Weights of a small transformer language model: width 640.
MLP neurons of a small language model. Each row is named by its layer, matrix (up: input weights; down: output weights) and neuron, and shows model dimensions 304-367. Each number is 128 + 32 x the weight over its row's rms, rounded and kept within 0 to 255.
After each neuron's rows, "fires before" lists the tokens most often just after its 100 highest values on Wikipedia text that the model never trained on; "fires after" lists the tokens most often just before its 100 highest values on Wikipedia text that the model never trained on.

L8.up1162 [103 136 188  99 132  51  63  85  95 128 139 109 143 137  56 146  55 152 144 108 103 119 159 107 193 148  95 122 107 159 117 161 126 108 126 159 152 128  69 192 122 162 182 107 174 170 134 175  54  99 103 154 167 193  51 101 201  71 124 101 147 145 139 210]
L8.down1162 [112 151  94  58 174 142 125 138 130 125 107 148  99 153  90 108 122 139 189 141 110 187 169 102 173  92 147 103 157 124 163 154 139  73 110 186 107 195 119  92 112  97 131 109  78 120 120 133  96 142 104 134 140 134 114 152 143  97 158 117 122 120 106 137]
fires before: "9", "2"
fires after: " ", "–", " (", "-", "1"

L8.up2057 [116 129 140  64 132  56 123  65 182  97 160 109 120 121 145 169  94 108 143 131 134 150 185 158 219  93  34 122 148 103  87 146 103 162  89 204 155 125 165 110 162 190 169 125 152 117 103 198  76  91 155 145 173 114  81  71 168 113 126  56 164 124 136 123]
L8.down2057 [ 95 122 134  83  83 138 175  91 142 116  59 149  91 156 146  85 172 118 125 148 108 144  99 156 130 138 127 153 103 110 221 145 106 111 120 171 176 134 113 105  79  94 147 124 116  99  76 119 120 111 115 111 179 133  96 103 145 109 109 126 130 127 163 170]
fires before: " ", "4", "9", "5", "7", "3"
fires after: "9", "0", "1", "5", "6", "7"

L8.up2111 [153 145  87 131 193 102  57 109 167 142 128 133 119 154 162 130  60  98 140 116 178 174 139 157 140 119 107 128 110 168 117 137 202 109 132 137 146 144 111 219  71 160 149 132 133  91 164  82 129 125 100 127 141  79  93 112 116 138 123 126 130 137 102 146]
L8.down2111 [189 110 113 167 152 180 136 110 139  93 138 114  97  85  80  89 177 102 212 111 154 120 104 131 202 122 140 104 141  83 124  95  72 132 137 122  75 164 109 122 131 121 154 121 165 131 108 126 101 141  79 120 147 167 152 154 175 120 159 106 148 121 161 104]
fires before: "9", "3", ",", "4", "1", "7"
fires after: " ", "–", "0", "-"

L8.up1700 [142 129 132  98  79 165 134 108  80 120 106 147 156 146 112 128 173 126  97 115  53 111 115 161 116 167 132  91 136 116 139 144 146 121 138 114 194 109 125 110  72 127 117 135 138 168  38 134 152 130 151 137 143 121 111 131 118 188  86  98 112 119 186 131]
L8.down1700 [144 143 141 111 184 120 134  67 186 159 132  89 117 173 145 134 100 140 135 157 167  97 162  88 223 177 144 188 166 139  79 114 162 136  98  89 139 170 169 157 199 144  84 152 169 106 134 136  68  85 162 103 110 134 124 125 203 122 184 154 135 122 136 152]
fires before: "1", "2", "0", "9", "8", "5"
fires after: " ", "|", "born", " December", " D"

L8.up118 [174 129 159 120 120  72  82 127 127 123 121  82 181 129  99 137  79 128 133  77 166 144 118 192 138 122 118 139 133 134 143 166 102 140 120 125 150 130 108 160 107 123 137 147  74 162  84 112 159  77 147 106 131 120 170  61 201 124  52  99 129  63 123 124]
L8.down118 [144 163 147 159 162 129 196 104 150 161 162 122 148 163 140  81 161  70 188 164 131 132 133  34 133  81 154 167 125 147  55 136  92 126 100 163 130  69 136 120 181 167 225 159 129 125 108 114 123 173 149  96  87 116 132 150 121 153 129 120 132 154 121 152]
fires before: "–", ":", " |", " season", " Athletics"
fires after: "2", "1", "3", " with", "0", " by"

L8.up2154 [143 164 116 130 158 109 169 117 132  63 148 172 118 120 181 142   7 123 147 137 137 160 120  99 120 178 137  99 153 128 132  87 142  88 126 117 107 140 118 111 158 140 140 139  82 121 119 103 123  97 114 102 171 125 113  80 169 141 133  89 158 158  66 184]
L8.down2154 [161 136 159  29 104 167 179  84 146 168 132 112 169 191 137 155 131 147 120  90 105  70 178 175  85 102  86 158  99  92  85 164 181 119  65  74 145 102 113 138 110 110 141 161  81  81 160 102  96 122 142 129 132 140 113 148 139 178  78 100 179 111 150 104]
fires before: "5", "4", "3", "6"
fires after: " ", "–", "0", "9", "1"

L8.up1425 [114 190  69  83  93  87 136 179 147 108  79 150 140 114  68 106 111 151 197 136 134 127 160 223  85 155  90 156 112  96 147 126  87 100 131 117 173 117 162 103 125 100 142 116 165 116 105  90  96 164 133 115 156 121  91 124 163 114  97  44 106 130 154 114]
L8.down1425 [120 194 113   0 162 118 176  95 127  75  80 110 129 196 108  70 144  97 119  96 126 114 197 143 110 150 126 176 137 101 128 130  95 108 105 148 134 127 122 116 100 134 156 178 147 133  91 116 120 132 142 148 170 133 122 108 177  80  70  99 133 103 157 110]
fires before: "1", "2", "3", "6", "7", "0"
fires after: "9", "0", " ", "2", "–"

L8.up417 [ 91 140 138  97 122 129 184 118 106 125 126 127 152 111 176 152 141 128 103  10  92 101 127 129 102 143 141  99 115  88 119 127 127 122  84 140 156 117 158 170 110 106 210 163 159 130 111 158 110 197  94 103 216 132 119 105  91 160 121  95 166 145 101 135]
L8.down417 [143 131 155 102 123 140 129 127 129 110 159  93  86 119 177 137  84 141 187 120 206 143 149 126 121 191 152 144 140 126 150 112 129 126  64 127 120  89 137 152 151 101  87 126  84  92 126  85 162 105 152 165 167  67 125 170 161 114 167 147  91 171  85 151]
fires before: "5", "4", "0", "3", "2", "1"
fires after: "9", "2", "3", "4", "0", "1"

L8.up1461 [130 150 105 104 163 115 129 157  89 186  91 152 126 156  86 143 113 135 176  69 127  90 174  78 124 139 121  69 151   2 150 187 130 147 142 149 145 132  96 119 125  98 138 132 147 158  98 105 123 127 159 169  95 116 158 175 167 164 100 108 102 148  92 132]
L8.down1461 [105 115 149  92 142 175 152 150 141 129 127  89  99 171 139 123 130 146 147 108  94 118 190 134 109  99 149 136 119 156 128 127 128 196 114  74 148 154 131 144 217 138 100 149 127 195  62 174 106 161 156 183 113 136 122 108 111  95 152 117 125 149 187 196]
fires before: "1", "0", "2", "3"
fires after: "0", "9", "2", "–", "1", " "

L8.up2284 [ 98 148 168  83 120 118 101 147 108 150  99 123 140 113  58 140 146 138 158 160 164 151 122 116 156 134 152  83 116 131  64 127 183 132 156 119 136 126 143 129 147 138 160 119 133 170 164 133  73 123 141 134  60 199 159 118 164 135  72 130 171  85 172 207]
L8.down2284 [203 124  91 137 141 136 133 105 124 117 124 142 155 153 119  90 121  57 120  49  70 113 102 162  90 187  86 151  92 132 161 137  69 151 142 155 111 131 144 127 136 141 108 113 136 123 110 138 185 172 124 124 198  91 185 108 138 118 136 132 139  91 136 135]
fires before: " ", " |", "0", "1"
fires after: " |", "1", "cz", "0", "2", ")"

L8.up854 [136 152 166 121 162 116 176 134 123 185 125 144 113 133 176 110 148 142 152 157 129 147 147 111 120 102 124 132 142 106 140 152  56 177 134 130 143 118 123 102 112 162 168 110 112 184 123 101 123 122  97 176 125 131 113  96 146 125 100 150 109 106 157 154]
L8.down854 [105 123 118 137 170 137 114  54 213 134 210 173 161 134 136 103 112 118 214  89  84 101  66 155 130 146 182 140 142  90 189  87 140  34 143 141  79 124  96 118 187  79 111 102 102 118 144 132 158 141  56 131 138 145 166 130 176 143 204 137 152  85  84 106]
fires before: "–", " |", "\n", ":"
fires after: "2", "1", "9", "0", " is", " with"

L8.up2473 [111 169 127 111 148 113  91 135 149 116 171 161 156 130  98 213 123 109 171 150 171 148 171 122 131 113  98 105  93 119 102 110  68 128  82  98 124 110 102  67 159 136 157 141 124 189  89 217  99  57 136 154 133 123 110 115 162  88 155  99 104 129  54 187]
L8.down2473 [107 138 145 160 139  98 117 113 146 135 168  88 103  94 138  69 144  82 156 184 155 131  82 154 111  77 155 129  81 147 138 145 160 134 139 155 151 147 145 109 119 132  86 138 100  65 131 105 158  57 177  86 117 106  88 138 102 129 128 170 137 136 112 166]
fires before: "9", "8", "th", "7"
fires after: "1", " "

L8.up122 [165 107 119 135 157 138  92 212 114 133  94  88 200 173 113 222 150  64 119  86  82  93 116 137 129 162 132  94  51  74  77 175 132 137  87 164 114 160 166 187 166  98 203 144 128 123 140 151  97 123 189 157 144 179  99 153  90 112 131 103 139 120 116 126]
L8.down122 [100 101  90 149  97 106  92 137 149 188 212 165 123 152 113 104 157 153  91 161 132 153 119 141 177 144  96 166 124  90  99 188 163 163 158 123 149 181 101 115 125 106  52  96  93 142 118  99 155 112 104 124 136  84 185 129  88  80 178 107 128 136 117 197]
fires before: "8", "9", " in", "7"
fires after: " ", "–", " a"

L8.up1044 [ 70 168 182 111 147  51 177 138 144 147 193 146 142 116 166 181  16 111 113 128 101 150 155 135  89 149 179 139 109  92 122 133 125  61  90  83  83  73 140 120  83 134 134 132 138 187 134  99 119 169  83 147 128 138 121 100 115 132 170 141  64 118 116 132]
L8.down1044 [120 194 112 102 112 136 135  74 146 143 126 154 110 120 102 157  85 150 110  94  72 139 133 120 118 134 132 127  96 114 182 135  43 113 148  74  98 154 155  77  75 152 157 114 107 136 104  98  77 141  94  64 151 167 137 179 112 123 134 141  70 154 131  58]
fires before: "0", "1", "2", "5", "3", "7"
fires after: ",", "0", " ="

L8.up1293 [165 139 124 114 102 112 120 122 151  93  97  76 113 125 129 221 119 146 158 143 101 109 120  95 156 161 104 126  85 165  94 139 210 116 171 117 120 148 171 168 122 112 189 115 122 166 100 108  83 110 216 123 134 135 119 122 114 147 131 144 139 135 112 175]
L8.down1293 [149 152 162  94 106 127 163 181  94 126 104  79 140 142 142  81 145 123 128 150 149 169 108 172 141 101 108 177 119  92 136  76 141 135 120 142 173  65 104 117 174 103  63 148 104  74 118 144 141 169  53 156 144 103 152 122 147 124 111  74 119 112 147 139]
fires before: "8", "9", "7", "us"
fires after: " ", " (", "–", "1"

L8.up2454 [123 145  78 112 168 132 166 114  91 145 115 116 157 103  62  74 134 118 161  97  65  77 186 146 172 169 173 128 156 136  41  84 135  35 193 106 143 113 115 117 106 140 127 129  95 127  71 131 106 176  76 112 196 158 172 123 116 140  75 150 190 146 130 160]
L8.down2454 [ 96 211 183 180 159 188  98 133 195 106 193 151 130 169 163 107 133  92 146 241 173 164 120 119 152 147 161 196 130  89 114 165 126 133 103 143 100  75 138 128 111 154 149  90 150 185 114 104 125 114 146  85 128 138  94 106 123 101 191 130 133 168 115 124]
fires before: "1", "2", "4", "3", "5", " "
fires after: " |", ",", " ", " in", " January"

L8.up311 [146 113 138  94 139  77 165 172 153  87  95 136 136 112 110 124  90 160 151 112 103  61 128 112  82  96  89 123  91  75 131 200 113 120 152 106 133  54 113  84  92 144 162 147 110  92 166 105 100 153 151 132 133 122 104 130 113 109 117 129  57 112 137 158]
L8.down311 [149 157 132  82  96 195  89 183 122 166 157 148 164 139 136  68 158 128 162 108 133 158 185 117 103 126 111 130 144 143 157  82  97 121 177 106  98 166 110  89 131 113 103 128 135 192  91 137 165 184 109 111 156 139 182 127 175 149 144 108 129 157 133  98]
fires before: "0", "1", "3"
fires after: " ", "0", " |", "9", "1"

L8.up2529 [113 140 147 102 113  98 114 203  95  53 186  67 123 167 121 189  96 127 235 138 144 137 171 127 180 131  55 127 149  97 108 133 164  88 136 188 139  97 132 152 124 150 158 151 201 189 125 139  53 144 143 162 156 142  91 112 178 115 133  72 103 160 167 115]
L8.down2529 [ 59  92 125 214 146 102 166 124  95 119 114 122 107 138  90 124 140 137 160 141 153 160 209 128 146 115  97  97 164 108 203 139 160 104 107 150 151 120 136 115 144 140 188 139 151 130  93 128  70 171 117  98 168 132  95 155 153 141 120  71 120 184 171  99]
fires before: "0", "2", "3", "1", "4"
fires after: "0", " ", "2", "1"

L8.up512 [107 109 140  74 138 105 121 164 105 142 105 207 123 152  79 117 101  83 149 146 123  49 150 167  85 122  55 127 122 102 123 165 128 141 111 136 129 126  98 143  87 133 139 120 136 123 155 159 120 175  98 108 190 132 129 116 152 102 110 118 111 139 113 159]
L8.down512 [119 107 129 107 112  88 149 189 116  95 123 166 202  99 166 150 146 153 103  77 153 133 174  81 161  99 151  75 130  64 171 112 112 133 199  65 110 136 139 131 138 166 166 122 153 142  85 126 132 183 165 153 157  95 130 132  77 113 204  87  96 107 185  94]
fires before: "0", "1", "3", "2", "4"
fires after: "0", " ", "9", "–", "2", " |"